config = dict(
    d_model=384,
    norm_place='pre',
    norm_eps=1e-05,
    tie_embeddings=False,
    parallel_block=False,
    init_std_qkv=0.0264,
    beta1=0.9,
    grad_clip=1.0,
    doc_mask=True,
    train_tokens=298900000,
)
MLP neurons of a small language model. Each row is named by its layer, matrix (gate and up: input weights) and neuron, and shows model dimensions 144-207. Each number is 50 + 15 x the weight over its row's rms, rounded and kept within 0 to 99. A neuron's up and down rows have the sign that makes its largest values positive.
After each neuron's rows, "fires on" lists the tokens most often at its 100 highest values on Wikipedia text that the model never trained on. A number after a token or word is its count.

L2.gate195:32 76 51 57 25 54 18 42 78 73 59 29 29 63 32 41 45 64 69 65 57 61 67 60 60 62 60 75 62 61 21 24 57 53 36 47 46 68 29 43 39 57 38 26 63 51 46 85 48 45 43 77 70 35 58 56 67 77 39 33 51 40 62 60
L2.up195:53 69 54 59 63 52 44 62 38 52 69 46 41 45 24 61 71 81 68 54 56 53 57 28 60 57 67 72 60 27 55 42 52 64 34 30 47 26 66 49 53 39 48 52 60 55 63 67 84 50 38 65 62 31 82 70 51 54 58 38 50 36 39 84
fires on: "t" 23, "f" 19, " W" 12, " L" 9, "it" 6, "ing" 5

L2.gate192:39 41 41 69 43 75 55 50 72 12 48 40 51 29 50 45 41 50 20 49 26 42 23 38 50 21 66 62 53 68 66 40 54 35 52 54 51 60 28 07 69 45 49 57 49 44 10 64 62 52 53 52 50 63 36 44 41 48 41 64 43 41 36 47
L2.up192:62 39 00 45 73 48 60 60 34 30 35 41 46 36 51 32 55 47 59 52 27 28 52 80 50 45 73 66 59 38 29 53 46 03 55 46 75 35 63 34 51 58 78 59 35 45 54 38 47 41 39 32 24 76 29 43 53 31 28 32 83 45 55 51
fires on: "er" 17, "al" 14, "et" 10, "ine" 9, "ed" 5, "em" 5

L2.gate565:57 50 31 27 58 23 34 45 50 40 56 68 33 23 24 35 42 54 48 50 37 38 50 65 44 69 45 47 26 22 64 24 50 45 43 56 42 62 53 18 30 62 51 34 62 54 61 37 66 51 63 21 36 77 52 24 52 27 42 60 39 64 47 69
L2.up565:53 73 27 66 60 42 39 53 36 39 90 46 55 62 58 67 65 31 69 24 57 35 60 61 67 40 37 38 39 59 33 82 60 35 43 76 54 48 65 41 40 49 70 80 62 71 44 56 46 58 60 43 51 55 52 69 76 66 46 84 73 82 49 35
fires on: "y" 14, " I" 13, "'" 13, "on" 11, "d" 7, "m" 5

L2.gate499:70 22 04 45 49 60 47 45 42 79 40 55 21 56 70 62 74 72 75 69 38 25 25 33 38 31 41 79 47 22 61 61 62 50 63 32 48 58 52 44 50 64 46 35 46 76 78 50 48 81 38 28 61 54 40 32 57 25 37 50 75 48 53 47
L2.up499:51 63 42 28 25 70 36 55 42 81 37 50 54 54 35 50 50 56 58 28 49 40 70 39 51 52 32 80 55 56 67 45 74 67 41 58 42 58 45 62 45 45 46 50 37 47 69 67 33 61 67 46 59 62 48 35 70 45 33 27 63 48 45 49
fires on: "e" 35, "ing" 34, "ling" 9, "es" 8

L2.gate530:36 66 37 54 50 20 41 35 57 39 54 62 36 36 50 59 35 62 49 56 33 55 35 54 37 59 54 69 73 66 51 17 68 26 38 64 31 41 47 37 35 63 56 64 37 56 51 51 64 53 52 62 65 63 55 54 78 35 57 71 43 53 61 73
L2.up530:48 64 48 35 21 53 62 50 55 49 60 70 67 28 48 42 58 47 57 56 52 81 49 69 44 52 43 89 71 54 37 53 70 53 51 60 52 43 40 82 55 77 76 52 56 82 49 46 66 65 88 39 64 63 48 24 54 57 83 19 44 99 63 61
fires on: "s" 35, "n" 13, "r" 9, "j" 7, "l" 6, "m" 6

L2.gate200:44 36 53 60 27 43 40 43 57 49 71 74 48 63 20 67 33 34 49 46 63 56 59 41 42 70 33 69 72 52 53 41 37 48 61 77 55 66 41 39 67 46 51 42 66 39 30 30 49 41 52 49 58 58 43 50 39 60 38 52 57 49 73 47
L2.up200:35 42 64 54 55 38 20 70 19 78 64 49 54 43 56 71 42 49 68 60 48 42 54 44 50 68 37 45 45 67 65 61 54 50 55 54 91 62 69 50 63 54 53 41 32 85 30 37 67 76 48 35 46 55 82 23 51 49 63 50 59 45 40 58
fires on: "-" 35, "ing" 19, "ed" 12, "s" 10, "me" 6, "'" 5

L2.gate383:59 50 42 33 74 78 39 45 42 55 31 36 39 54 79 52 42 38 45 29 64 83 62 56 57 46 69 41 51 48 46 64 31 20 40 51 26 47 62 37 50 69 53 39 73 53 42 57 92 44 69 42 56 71 52 18 83 42 45 30 64 42 58 62
L2.up383:47 36 11 57 52 56 52 66 43 42 47 44 46 68 50 42 18 41 51 08 39 63 63 47 32 64 57 66 57 46 55 38 32 62 48 48 24 45 53 49 56 36 49 50 67 57 64 50 41 69 87 33 49 73 53 67 51 34 63 48 63 74 57 40
fires on: ":" 36, " Released" 23, " released" 10, "id" 10, "'" 7, "d" 4

L2.gate109:44 55 27 63 18 50 42 62 58 36 21 57 57 49 51 51 40 55 18 58 70 65 35 51 45 16 65 70 86 36 60 34 65 49 44 37 54 45 36 34 31 49 19 27 64 58 62 68 31 36 63 41 47 76 34 50 47 53 43 58 65 41 39 51
L2.up109:56 66 46 48 37 47 67 54 30 45 48 23 45 69 28 46 53 50 36 06 56 25 61 32 34 39 22 43 56 62 39 50 41 42 39 72 47 36 43 43 55 28 56 59 25 56 30 52 40 26 71 40 54 74 43 69 46 66 46 67 49 29 57 64
fires on: "'" 20, "sion" 9, "u" 6, "(" 5, "le" 5, "tu" 5

L2.gate279:55 38 48 41 70 67 44 52 38 28 26 34 81 45 40 31 66 59 30 46 42 54 52 83 32 39 58 25 60 73 61 65 70 42 54 49 78 44 29 51 56 39 50 63 60 37 37 67 58 58 49 36 43 48 51 59 35 58 36 58 73 37 45 57
L2.up279:56 52 34 60 43 48 40 50 50 33 56 39 54 59 57 68 25 43 32 55 79 72 59 35 81 64 47 39 33 22 49 58 13 66 54 28 63 51 48 51 45 38 48 33 36 38 33 51 53 63 36 46 31 54 36 59 67 47 56 44 40 64 57 62
fires on: "ate" 18, "ive" 11, "ut" 9, "d" 8, "ly" 7, "ed" 4

L2.gate460:32 47 68 51 43 41 31 41 42 61 74 48 34 51 65 25 65 38 41 67 53 46 63 34 76 45 59 12 42 46 54 51 63 55 59 56 31 68 54 28 46 39 58 51 40 39 58 42 81 60 34 50 45 25 61 61 72 49 44 12 55 46 55 55
L2.up460:71 58 42 39 66 73 40 15 64 56 62 53 57 51 39 52 61 62 60 65 62 52 47 65 68 37 22 29 19 83 69 30 29 59 34 31 49 46 53 33 69 48 51 51 60 25 56 32 61 61 57 56 46 62 43 60 41 38 35 49 35 69 52 69
fires on: "-" 45, "\n" 10, " in" 8, " and" 7, "u" 5

L2.gate419:37 44 61 23 51 47 42 67 71 52 68 91 39 50 65 13 67 61 41 40 69 68 74 35 21 72 42 51 38 56 51 49 47 64 48 48 46 54 44 32 33 28 42 78 30 38 68 41 22 58 09 50 42 64 51 33 42 55 47 59 76 62 51 56
L2.up419:62 57 40 44 75 64 56 46 42 61 56 34 65 32 52 70 41 82 43 31 42 66 27 49 70 38 57 43 69 52 26 48 54 64 62 28 63 37 40 74 42 34 04 54 55 84 52 27 54 62 65 11 35 29 73 33 29 60 28 35 30 78 46 71
fires on: "s" 26, "t" 16, "d" 11, "g" 8, "der" 4

L2.gate357:38 45 53 38 34 40 54 64 56 42 70 62 12 45 70 19 61 28 38 57 42 67 49 58 71 53 39 29 58 41 40 46 62 59 59 37 58 43 37 45 65 37 57 69 52 66 59 65 70 51 32 28 72 58 76 58 59 52 47 31 52 45 24 53
L2.up357:57 54 39 18 61 62 61 89 59 46 63 43 42 69 81 78 58 44 57 64 32 71 52 68 67 25 66 61 40 30 32 69 39 40 39 22 42 22 42 38 31 59 38 58 48 62 64 39 32 54 36 53 62 48 27 70 40 38 47 67 68 53 48 58
fires on: " /" 20, "de" 13, "se" 12, "di" 8, "ne" 6

L2.gate691:17 50 44 32 66 40 40 30 53 49 46 64 48 55 41 25 46 35 44 29 47 42 85 55 48 54 59 36 56 59 59 53 67 42 38 71 20 47 75 45 80 49 54 46 44 56 63 57 46 05 57 37 71 36 49 40 61 90 25 47 65 60 70 45
L2.up691:32 60 31 59 57 70 42 49 28 25 63 41 89 29 41 35 84 64 34 78 56 12 29 37 67 63 45 24 14 67 50 62 43 70 72 73 71 48 39 36 55 58 59 51 52 35 23 54 54 31 71 76 60 34 52 64 32 53 58 48 49 45 62 42
fires on: "-" 100

L2.gate446:39 20 43 62 49 18 38 70 45 71 77 43 67 50 59 67 26 34 46 33 39 53 51 56 35 51 58 50 53 44 73 70 65 33 50 56 63 25 64 45 44 37 35 41 72 40 64 53 51 53 70 27 43 50 47 82 88 45 54 62 21 44 66 57
L2.up446:38 33 33 36 60 53 41 51 55 51 24 33 46 23 44 55 61 58 49 27 43 39 59 42 41 37 43 51 44 25 55 56 41 46 61 37 64 23 57 38 56 71 63 47 30 45 91 60 42 63 42 39 49 39 47 15 20 49 39 65 26 72 69 72
fires on: "." 45, " |" 8, "F" 5, "B" 5

L2.gate57:42 43 55 61 42 39 44 70 70 46 38 52 42 40 34 57 68 20 23 51 41 40 56 71 41 54 63 39 46 82 45 28 65 42 38 49 65 57 51 35 39 69 63 63 50 59 49 65 47 27 62 64 44 72 19 75 37 28 42 76 56 58 71 86
L2.up57:41 53 38 22 57 68 70 49 65 47 12 72 47 68 58 50 68 56 47 28 43 82 62 57 64 62 29 66 90 56 52 22 63 57 36 56 40 63 71 32 35 55 34 57 60 45 83 53 27 45 48 65 44 60 58 32 87 58 59 59 96 76 44 47
fires on: "er" 43, "r" 13, "ist" 8, "am" 4, "or" 4, "man" 4

L2.gate347:69 39 42 52 55 29 67 59 68 44 31 30 43 52 81 48 47 53 27 48 31 64 58 41 47 67 56 57 47 51 50 43 51 69 51 61 44 50 44 50 58 19 32 71 41 52 57 34 86 38 43 57 39 41 44 41 73 40 65 72 34 44 49 70
L2.up347:30 17 43 52 42 30 65 51 57 59 55 83 52 64 68 68 42 72 43 45 51 37 75 48 49 57 45 47 50 34 52 67 76 47 67 51 35 41 60 40 48 77 51 71 30 41 49 40 26 59 29 29 39 47 55 53 47 35 33 40 21 54 60 35
fires on: "'" 43, " and" 15, " of" 11, " for" 10, "," 4

L2.gate717:58 37 37 47 33 91 39 43 51 58 48 43 34 44 39 42 36 37 57 39 49 47 62 37 32 47 59 75 68 48 73 49 62 21 41 60 57 50 42 36 84 48 38 25 65 54 17 52 53 33 48 07 51 52 22 42 44 28 72 51 48 30 26 65
L2.up717:55 38 69 68 49 54 48 66 47 51 56 37 41 59 44 44 68 70 56 38 43 36 48 55 34 55 50 37 75 66 36 56 48 49 40 76 36 74 43 55 56 35 40 33 52 28 48 53 51 24 63 56 15 59 40 44 47 54 52 59 43 38 33 38
fires on: " to" 23, "ch" 16, "re" 6, "ed" 6, "le" 5

L2.gate437:52 63 29 52 48 52 33 69 52 25 27 43 35 47 40 42 36 51 68 42 37 57 42 57 35 64 37 58 35 49 39 42 73 55 13 42 62 29 46 40 58 54 79 83 49 72 46 52 24 77 49 49 46 30 56 38 70 74 53 56 72 49 57 25
L2.up437:72 55 42 48 62 57 53 72 56 50 63 42 14 63 75 32 58 79 40 46 60 57 50 45 38 55 60 30 43 36 38 57 97 30 80 37 37 54 52 78 91 46 37 40 49 79 31 53 72 67 15 24 48 35 67 17 59 50 34 56 44 51 27 56
fires on: "s" 23, "er" 22, "ed" 14, "st" 13, "et" 9, "se" 4

L2.gate659:63 37 24 79 36 48 68 61 60 68 35 51 25 39 43 47 40 49 27 42 96 53 27 53 57 45 46 68 64 65 27 43 77 26 43 62 64 60 46 48 51 28 65 45 50 63 40 66 81 52 61 32 59 55 40 62 29 36 53 43 57 29 51 75
L2.up659:33 57 59 61 13 57 49 42 53 47 61 60 27 63 48 45 46 39 45 44 59 66 37 41 73 77 28 50 44 59 37 55 28 55 79 51 46 45 74 74 35 35 67 32 21 51 42 17 45 61 57 57 53 80 16 50 33 73 58 52 57 38 31 36
fires on: "e" 30, "ed" 7, "re" 7, "ale" 6, "d" 5

L2.gate393:46 35 91 59 65 59 44 52 48 41 51 72 21 42 77 61 39 53 62 86 48 50 21 37 75 53 50 51 66 29 41 71 49 67 62 51 63 70 40 39 67 38 46 49 26 37 34 46 55 66 55 41 39 46 38 71 31 31 23 68 45 43 47 53
L2.up393:56 33 31 34 37 34 42 59 40 68 52 52 43 10 50 60 78 43 42 33 69 62 53 64 36 55 50 35 56 45 44 61 45 34 58 15 47 43 56 47 47 33 36 42 61 84 50 10 55 50 61 52 62 59 61 38 30 65 53 37 58 59 51 44
fires on: "y" 34, "t" 22, "s" 11, "'" 10, "w" 7

L2.gate15:39 69 38 59 32 67 34 43 65 27 35 30 34 45 51 32 62 66 12 32 53 51 35 71 36 53 33 47 34 49 48 26 44 56 30 77 63 74 35 34 33 40 60 27 32 74 43 73 29 67 48 48 46 80 56 42 38 56 14 50 46 43 49 57
L2.up15:75 72 30 45 38 45 41 79 28 34 54 51 55 28 71 58 40 36 24 28 53 35 15 70 57 52 27 45 37 54 56 42 51 52 45 90 73 72 54 59 37 23 65 36 39 52 50 45 34 43 33 46 38 74 40 43 59 47 12 88 53 49 45 49
fires on: "e" 15, "mer" 11, "es" 11, "ate" 9, "d" 8, "ent" 6

L2.gate657:33 07 20 54 51 26 43 69 38 75 23 55 39 43 36 35 72 66 76 56 17 39 53 46 62 40 51 62 39 38 48 18 23 59 60 76 30 41 49 72 41 62 56 57 54 54 69 51 32 51 54 67 37 66 61 45 53 36 40 29 40 39 54 42
L2.up657:63 63 36 38 57 59 46 50 50 38 62 37 44 48 65 35 39 49 54 55 31 85 25 49 68 52 21 52 59 60 52 45 56 32 63 64 47 70 48 70 65 45 71 29 25 53 54 44 68 49 56 50 53 56 32 12 55 17 26 71 77 44 41 35
fires on: "es" 14, "e" 13, "a" 9, " each" 9, "s" 7, "ach" 6

L2.gate296:49 55 66 43 41 44 30 49 37 44 54 24 63 50 34 64 53 69 65 75 34 68 37 39 35 59 32 29 45 58 27 23 35 27 55 26 37 45 30 33 68 36 32 76 63 43 34 69 62 44 50 53 84 28 45 45 34 77 47 48 26 52 69 02
L2.up296:61 57 37 48 65 53 34 61 66 42 51 78 57 13 58 54 62 44 52 44 75 34 21 72 69 70 83 40 59 43 59 27 00 60 26 78 55 52 52 54 47 53 62 42 63 52 74 63 71 70 44 67 43 36 16 63 40 44 65 59 75 31 54 43
fires on: "al" 45, "ir" 12, "er" 11, "ing" 6, " W" 4

L2.gate484:25 53 18 41 35 45 33 51 57 59 23 54 13 58 45 29 42 26 25 29 69 44 49 53 32 35 42 48 59 49 51 30 40 37 25 64 39 38 32 31 36 24 63 54 66 57 21 70 78 33 56 49 62 79 52 62 54 23 61 65 25 31 44 55
L2.up484:07 53 54 68 35 62 38 55 45 51 66 41 53 48 40 49 46 37 60 40 89 63 66 24 48 37 17 46 53 66 46 33 16 35 32 65 53 63 43 45 64 66 77 54 46 61 54 32 47 63 54 36 66 52 49 47 46 45 64 31 68 43 58 76
fires on: "r" 20, "al" 16, "n" 11, "er" 7, "ter" 5

L2.gate8:39 42 39 49 64 51 36 61 64 75 58 14 41 65 35 46 53 23 42 39 52 75 53 63 51 70 40 45 42 48 33 67 38 66 50 54 65 39 48 71 39 61 42 39 45 70 68 48 36 77 36 70 25 60 48 44 59 44 62 38 24 64 77 74
L2.up8:39 38 40 89 70 62 64 46 59 48 79 47 32 45 39 71 71 50 61 39 47 33 66 51 71 48 43 49 44 57 69 56 39 76 35 77 49 35 70 74 24 21 67 62 87 52 77 43 46 57 71 45 18 40 40 50 55 66 52 27 44 54 51 33
fires on: "," 58, " Mar" 6, "ca" 6, " Jun" 5

L2.gate764:78 62 46 55 50 71 52 67 35 19 34 80 27 41 65 24 29 63 51 38 42 50 67 27 43 57 33 71 63 70 37 40 54 35 50 52 47 58 41 62 59 45 52 63 28 50 22 59 53 50 35 40 62 58 82 54 42 41 60 60 54 50 28 45
L2.up764:32 36 34 38 58 47 70 48 41 55 83 37 57 66 41 50 44 62 48 58 45 73 62 19 36 60 54 42 54 13 47 38 50 53 60 63 47 00 60 53 73 29 48 57 86 44 37 27 48 42 45 25 44 36 28 44 36 57 80 62 58 75 54 59
fires on: "le" 25, "s" 23, "ed" 10, "i" 7, "t" 6

L2.gate120:22 51 44 51 57 54 23 45 50 73 54 45 51 52 48 37 38 51 55 50 38 39 65 42 31 79 67 33 57 47 65 37 26 49 31 57 39 67 43 57 52 39 60 51 38 43 63 64 56 51 31 21 47 48 64 41 78 58 14 22 61 47 66 54
L2.up120:37 29 35 40 54 38 37 45 46 57 19 37 49 48 73 54 48 38 72 26 58 56 48 31 63 46 48 67 66 50 48 76 59 09 12 34 54 33 72 61 52 24 58 38 58 41 76 56 47 66 47 30 77 41 33 37 30 52 25 47 67 70 60 57
fires on: " |" 100

L2.gate436:68 60 33 61 36 81 32 31 49 40 51 57 46 32 51 53 53 59 58 58 69 38 67 37 42 28 62 43 72 59 40 65 40 83 71 32 63 35 43 48 27 40 51 36 34 57 64 30 54 74 25 32 74 51 23 24 44 52 10 36 83 88 37 69
L2.up436:58 69 69 44 28 60 49 55 49 44 37 51 57 46 44 57 60 45 67 41 51 34 31 36 72 84 51 59 50 13 58 57 56 56 41 50 80 80 45 34 49 36 21 35 52 48 40 45 52 81 30 54 75 65 34 46 42 60 26 72 78 40 41 36
fires on: "'" 20, "s" 17, "era" 8, "up" 6, "ion" 6

L2.gate610:47 61 56 29 58 31 31 48 54 54 48 35 50 64 70 39 57 43 61 52 18 64 63 73 38 71 64 60 66 36 55 58 52 42 74 45 44 35 40 51 57 51 75 64 57 60 35 91 72 69 56 80 48 43 86 47 58 35 56 56 69 54 43 77
L2.up610:26 58 62 32 50 43 47 48 55 52 63 45 43 40 53 49 66 49 65 46 80 73 61 57 54 45 30 70 28 47 31 70 66 51 39 27 59 52 55 13 74 56 29 51 44 43 66 54 91 51 65 40 57 28 73 71 43 43 42 50 74 34 40 36
fires on: "1" 73, "2" 27

L2.gate288:00 47 64 49 38 28 48 52 70 63 56 62 40 38 46 46 43 29 44 43 42 57 53 30 55 47 55 43 48 44 64 73 37 55 22 62 19 51 50 72 43 36 75 44 48 80 39 22 58 43 63 71 43 45 56 68 69 33 56 33 31 50 45 52
L2.up288:52 45 29 81 58 55 52 62 64 48 53 70 58 57 64 34 61 63 51 44 16 55 75 58 72 77 75 43 28 59 33 57 47 42 55 52 50 59 50 59 20 65 53 62 91 36 34 34 58 46 38 46 63 67 55 49 56 51 66 33 52 49 77 51
fires on: "," 92, ";" 4

L2.gate652:35 54 44 62 41 27 27 47 40 42 53 67 55 34 61 45 31 43 58 47 44 68 72 60 25 67 63 55 70 62 69 55 30 47 24 82 48 71 41 47 62 37 40 52 42 65 42 57 66 59 42 32 50 80 60 53 77 36 40 32 48 39 49 57
L2.up652:24 45 16 40 54 32 47 35 47 58 27 66 43 47 63 63 56 51 74 31 47 50 69 43 43 43 57 58 78 64 52 65 51 19 27 45 29 40 65 70 65 37 42 61 64 48 93 32 64 60 32 35 66 46 47 33 50 72 29 42 65 45 57 50
fires on: " |" 99

L2.gate673:53 74 42 61 51 62 28 53 54 56 46 47 60 65 60 11 67 27 42 46 88 45 42 55 56 57 67 49 49 56 35 56 43 68 48 66 51 62 65 31 69 57 33 50 44 69 63 65 18 56 52 54 29 46 55 24 39 67 84 24 59 70 44 66
L2.up673:53 90 50 13 34 52 26 49 28 79 58 58 67 32 82 68 56 53 48 44 70 23 35 35 47 67 43 14 33 73 49 55 48 58 61 52 68 56 48 69 59 38 31 58 54 50 40 29 71 36 41 38 57 59 59 56 52 71 32 43 46 43 79 63
fires on: "-" 100

L2.gate386:55 58 49 26 50 34 40 80 63 37 78 75 57 31 62 42 48 51 66 63 57 68 61 56 52 67 49 55 81 17 37 42 42 39 53 57 30 68 59 64 46 59 28 36 69 77 64 38 28 48 52 68 35 65 75 56 41 39 47 47 62 31 83 52
L2.up386:38 58 52 54 43 46 59 53 68 55 29 47 51 73 73 47 49 38 52 33 45 85 78 35 43 62 18 36 89 68 52 47 18 46 27 37 20 58 54 66 73 46 34 24 42 32 50 53 51 36 39 66 25 28 45 73 65 47 38 73 65 48 60 31
fires on: "er" 26, "ed" 15, ":" 11, " " 8, "ist" 5, "th" 5

L2.gate692:44 90 67 70 64 76 35 36 39 58 79 42 62 33 70 44 60 49 64 91 52 53 53 38 57 56 28 59 61 42 47 58 36 50 96 66 77 46 36 48 61 32 61 43 77 38 70 27 49 62 26 50 46 54 62 41 35 77 51 59 33 68 64 62
L2.up692:69 65 79 44 44 66 53 41 46 49 45 52 44 50 59 72 37 51 18 21 47 45 48 61 40 38 52 99 42 61 42 45 47 39 52 50 65 55 63 43 32 44 57 66 40 50 59 48 37 61 51 67 82 69 29 62 60 14 32 46 51 69 18 77
fires on: "s" 86

L2.gate94:67 36 53 24 44 44 63 43 49 34 46 60 52 34 59 35 57 77 51 44 31 52 35 64 63 60 55 73 50 32 63 56 63 48 65 53 42 46 43 52 42 25 62 50 34 72 40 46 50 35 40 21 43 50 65 71 67 62 76 46 40 48 68 58
L2.up94:29 71 48 46 49 77 45 64 43 49 64 56 20 46 53 31 51 38 45 35 51 29 53 28 44 85 25 14 41 39 52 33 32 46 25 53 59 31 47 65 42 42 43 56 38 60 41 35 60 46 56 03 19 52 50 80 39 46 59 58 76 60 56 57
fires on: "s" 23, "ili" 7, "ed" 6, "en" 6, "y" 4, "ro" 4

L2.gate96:53 56 53 56 77 68 24 53 57 35 53 39 15 73 53 51 21 29 55 75 50 66 19 47 66 29 40 59 48 72 49 37 75 27 51 59 45 23 39 56 24 19 52 73 58 67 49 46 70 64 73 53 55 20 54 30 53 39 55 54 51 71 37 42
L2.up96:54 47 63 32 52 42 34 43 42 30 74 51 66 65 79 57 45 48 34 35 51 54 56 57 61 73 33 44 49 51 60 50 18 38 57 44 35 68 36 61 68 44 44 70 48 76 52 52 33 47 24 30 83 60 49 57 45 30 45 49 64 47 73 05
fires on: "im" 18, "ly" 15, "er" 6, "able" 5, "ir" 4, "ym" 4

L2.gate259:49 07 64 83 56 49 41 45 48 72 28 34 41 42 52 65 52 63 55 71 68 69 60 53 52 68 40 63 78 40 58 62 62 61 55 67 35 38 46 51 63 38 42 41 15 33 51 41 62 17 44 44 75 38 41 55 22 45 56 70 22 76 64 59
L2.up259:63 59 57 31 26 59 72 57 33 55 72 44 82 36 39 29 44 63 71 50 38 47 51 69 71 46 42 60 76 72 57 54 48 57 53 30 41 55 39 63 56 54 70 62 27 70 65 42 30 59 23 46 31 54 43 72 72 56 67 36 26 76 54 61
fires on: "s" 91, "chi" 7

L2.gate421:47 40 28 62 44 28 43 51 89 56 43 79 45 78 56 47 33 55 60 52 30 67 54 72 44 44 41 57 41 73 46 30 74 43 53 40 35 49 40 45 40 81 34 66 44 54 54 94 49 65 36 24 55 35 44 55 56 29 59 67 77 36 43 48
L2.up421:36 40 45 47 57 28 63 57 60 65 54 44 31 14 54 58 56 62 63 48 48 47 64 42 50 42 47 70 77 65 23 29 71 48 53 47 26 69 35 61 42 33 13 53 53 42 74 63 26 49 38 38 72 53 51 44 58 54 55 29 49 41 47 62
fires on: "1" 32, "2" 19, "3" 7, "6" 6, "9" 5, "\"" 5

L2.gate422:21 50 47 42 59 58 42 50 57 47 53 89 27 59 57 17 24 62 49 79 45 72 31 68 43 72 51 72 53 40 42 38 73 26 61 56 47 79 44 48 51 36 65 44 29 56 36 36 57 59 31 60 54 64 36 39 40 33 50 67 52 39 49 39
L2.up422:26 31 47 75 50 53 53 60 52 64 50 60 32 25 61 65 54 27 66 56 79 37 62 47 61 62 63 50 55 48 44 49 50 65 44 38 48 53 68 49 28 39 47 45 62 57 55 33 74 49 61 67 51 60 55 46 56 45 55 61 63 44 54 48
fires on: "c" 14, "b" 14, "AR" 8, "'" 7, "w" 6, "p" 6

L2.gate497:38 53 75 57 12 77 22 54 32 55 57 51 48 45 45 40 50 49 53 48 93 53 51 32 70 32 23 39 47 46 42 55 48 70 48 50 35 64 47 53 46 59 45 33 30 77 33 44 68 68 67 39 64 60 62 84 60 65 46 16 32 52 61 51
L2.up497:24 65 48 45 38 67 50 33 53 77 60 56 64 80 44 38 38 61 63 41 39 46 70 56 46 47 53 34 54 53 82 31 73 52 44 45 27 42 56 47 43 70 42 26 53 29 62 49 34 85 39 29 42 37 74 51 38 59 54 62 45 60 89 74
fires on: "'" 27, ")" 13, "\n" 7, " and" 7, " &" 6, " |" 6

L2.gate138:63 50 34 59 33 43 71 59 55 33 54 60 37 69 56 53 45 49 41 44 47 41 53 60 64 34 55 54 82 65 61 38 44 31 45 31 42 45 55 51 55 48 63 54 37 79 36 59 59 67 40 45 63 58 68 60 73 18 25 37 50 39 42 62
L2.up138:76 67 22 60 36 48 71 34 44 44 59 65 42 43 56 54 48 49 35 62 58 56 39 52 47 60 59 52 60 78 34 50 78 38 70 57 35 29 41 67 54 57 64 57 44 69 37 45 21 31 54 53 49 90 67 48 66 71 76 49 46 34 50 71
fires on: "s" 66, "es" 6, "ed" 5, "ot" 4

L2.gate319:51 28 47 56 48 56 64 62 57 19 48 20 47 54 24 54 72 54 54 56 59 67 42 59 55 68 50 61 37 44 51 76 51 54 43 61 73 48 53 51 64 40 59 28 51 62 47 33 58 44 57 57 67 55 49 51 44 41 55 47 67 58 59 51
L2.up319:62 61 54 39 66 70 44 76 53 31 50 33 57 47 61 56 50 46 44 37 72 57 52 72 61 38 68 62 62 51 39 47 57 43 52 52 29 55 38 42 40 35 27 58 44 66 63 46 25 21 45 42 71 51 61 29 63 65 71 38 73 61 27 48
fires on: "s" 48, "l" 14, "ru" 4

L2.gate257:44 73 42 45 32 55 26 68 41 45 40 31 55 48 38 31 54 35 49 41 41 29 48 58 44 36 49 45 32 42 54 46 31 56 51 41 64 22 47 31 47 41 60 41 27 47 30 56 13 71 36 54 38 63 65 46 41 46 26 62 40 71 29 77
L2.up257:24 76 62 52 54 38 50 49 34 38 59 53 70 58 57 27 36 68 46 38 67 35 33 24 56 70 43 30 38 61 41 56 39 54 72 70 40 47 48 53 50 14 58 70 12 50 27 50 41 37 60 67 52 70 53 65 58 65 63 34 50 39 41 67
fires on: "-" 79

L2.gate353:55 37 51 29 35 47 54 45 58 49 49 60 47 53 51 53 70 41 22 42 61 84 37 35 51 52 50 41 40 59 47 38 61 67 67 41 52 70 30 53 45 30 52 60 60 76 45 64 29 41 38 77 54 47 68 26 60 48 48 33 51 64 25 49
L2.up353:47 38 67 11 52 61 40 61 01 28 47 53 87 68 56 50 15 41 34 62 49 71 30 39 49 55 57 53 43 48 38 72 29 45 82 35 62 63 71 52 38 80 55 54 49 33 07 39 43 55 67 36 51 60 46 53 54 37 47 43 24 56 65 28
fires on: "z" 15, "ch" 14, "lo" 7, "wel" 6, "ter" 5, "er" 5

L2.gate518:72 46 44 30 46 41 50 51 69 67 38 17 46 61 38 33 48 60 72 48 53 18 41 66 28 81 42 28 60 50 51 60 51 44 31 51 43 63 30 40 27 42 38 39 65 40 36 35 48 58 50 62 50 42 29 46 40 73 52 70 43 26 83 72
L2.up518:35 45 37 28 67 47 60 49 57 45 55 70 63 60 36 77 36 29 32 47 59 64 63 68 60 47 38 75 56 44 59 54 68 80 43 39 55 42 44 26 60 72 80 48 76 53 50 44 56 49 34 66 63 18 38 65 56 57 64 46 46 46 57 30
fires on: "." 17, "t" 8, "an" 8, "or" 7, "r" 7, "ect" 7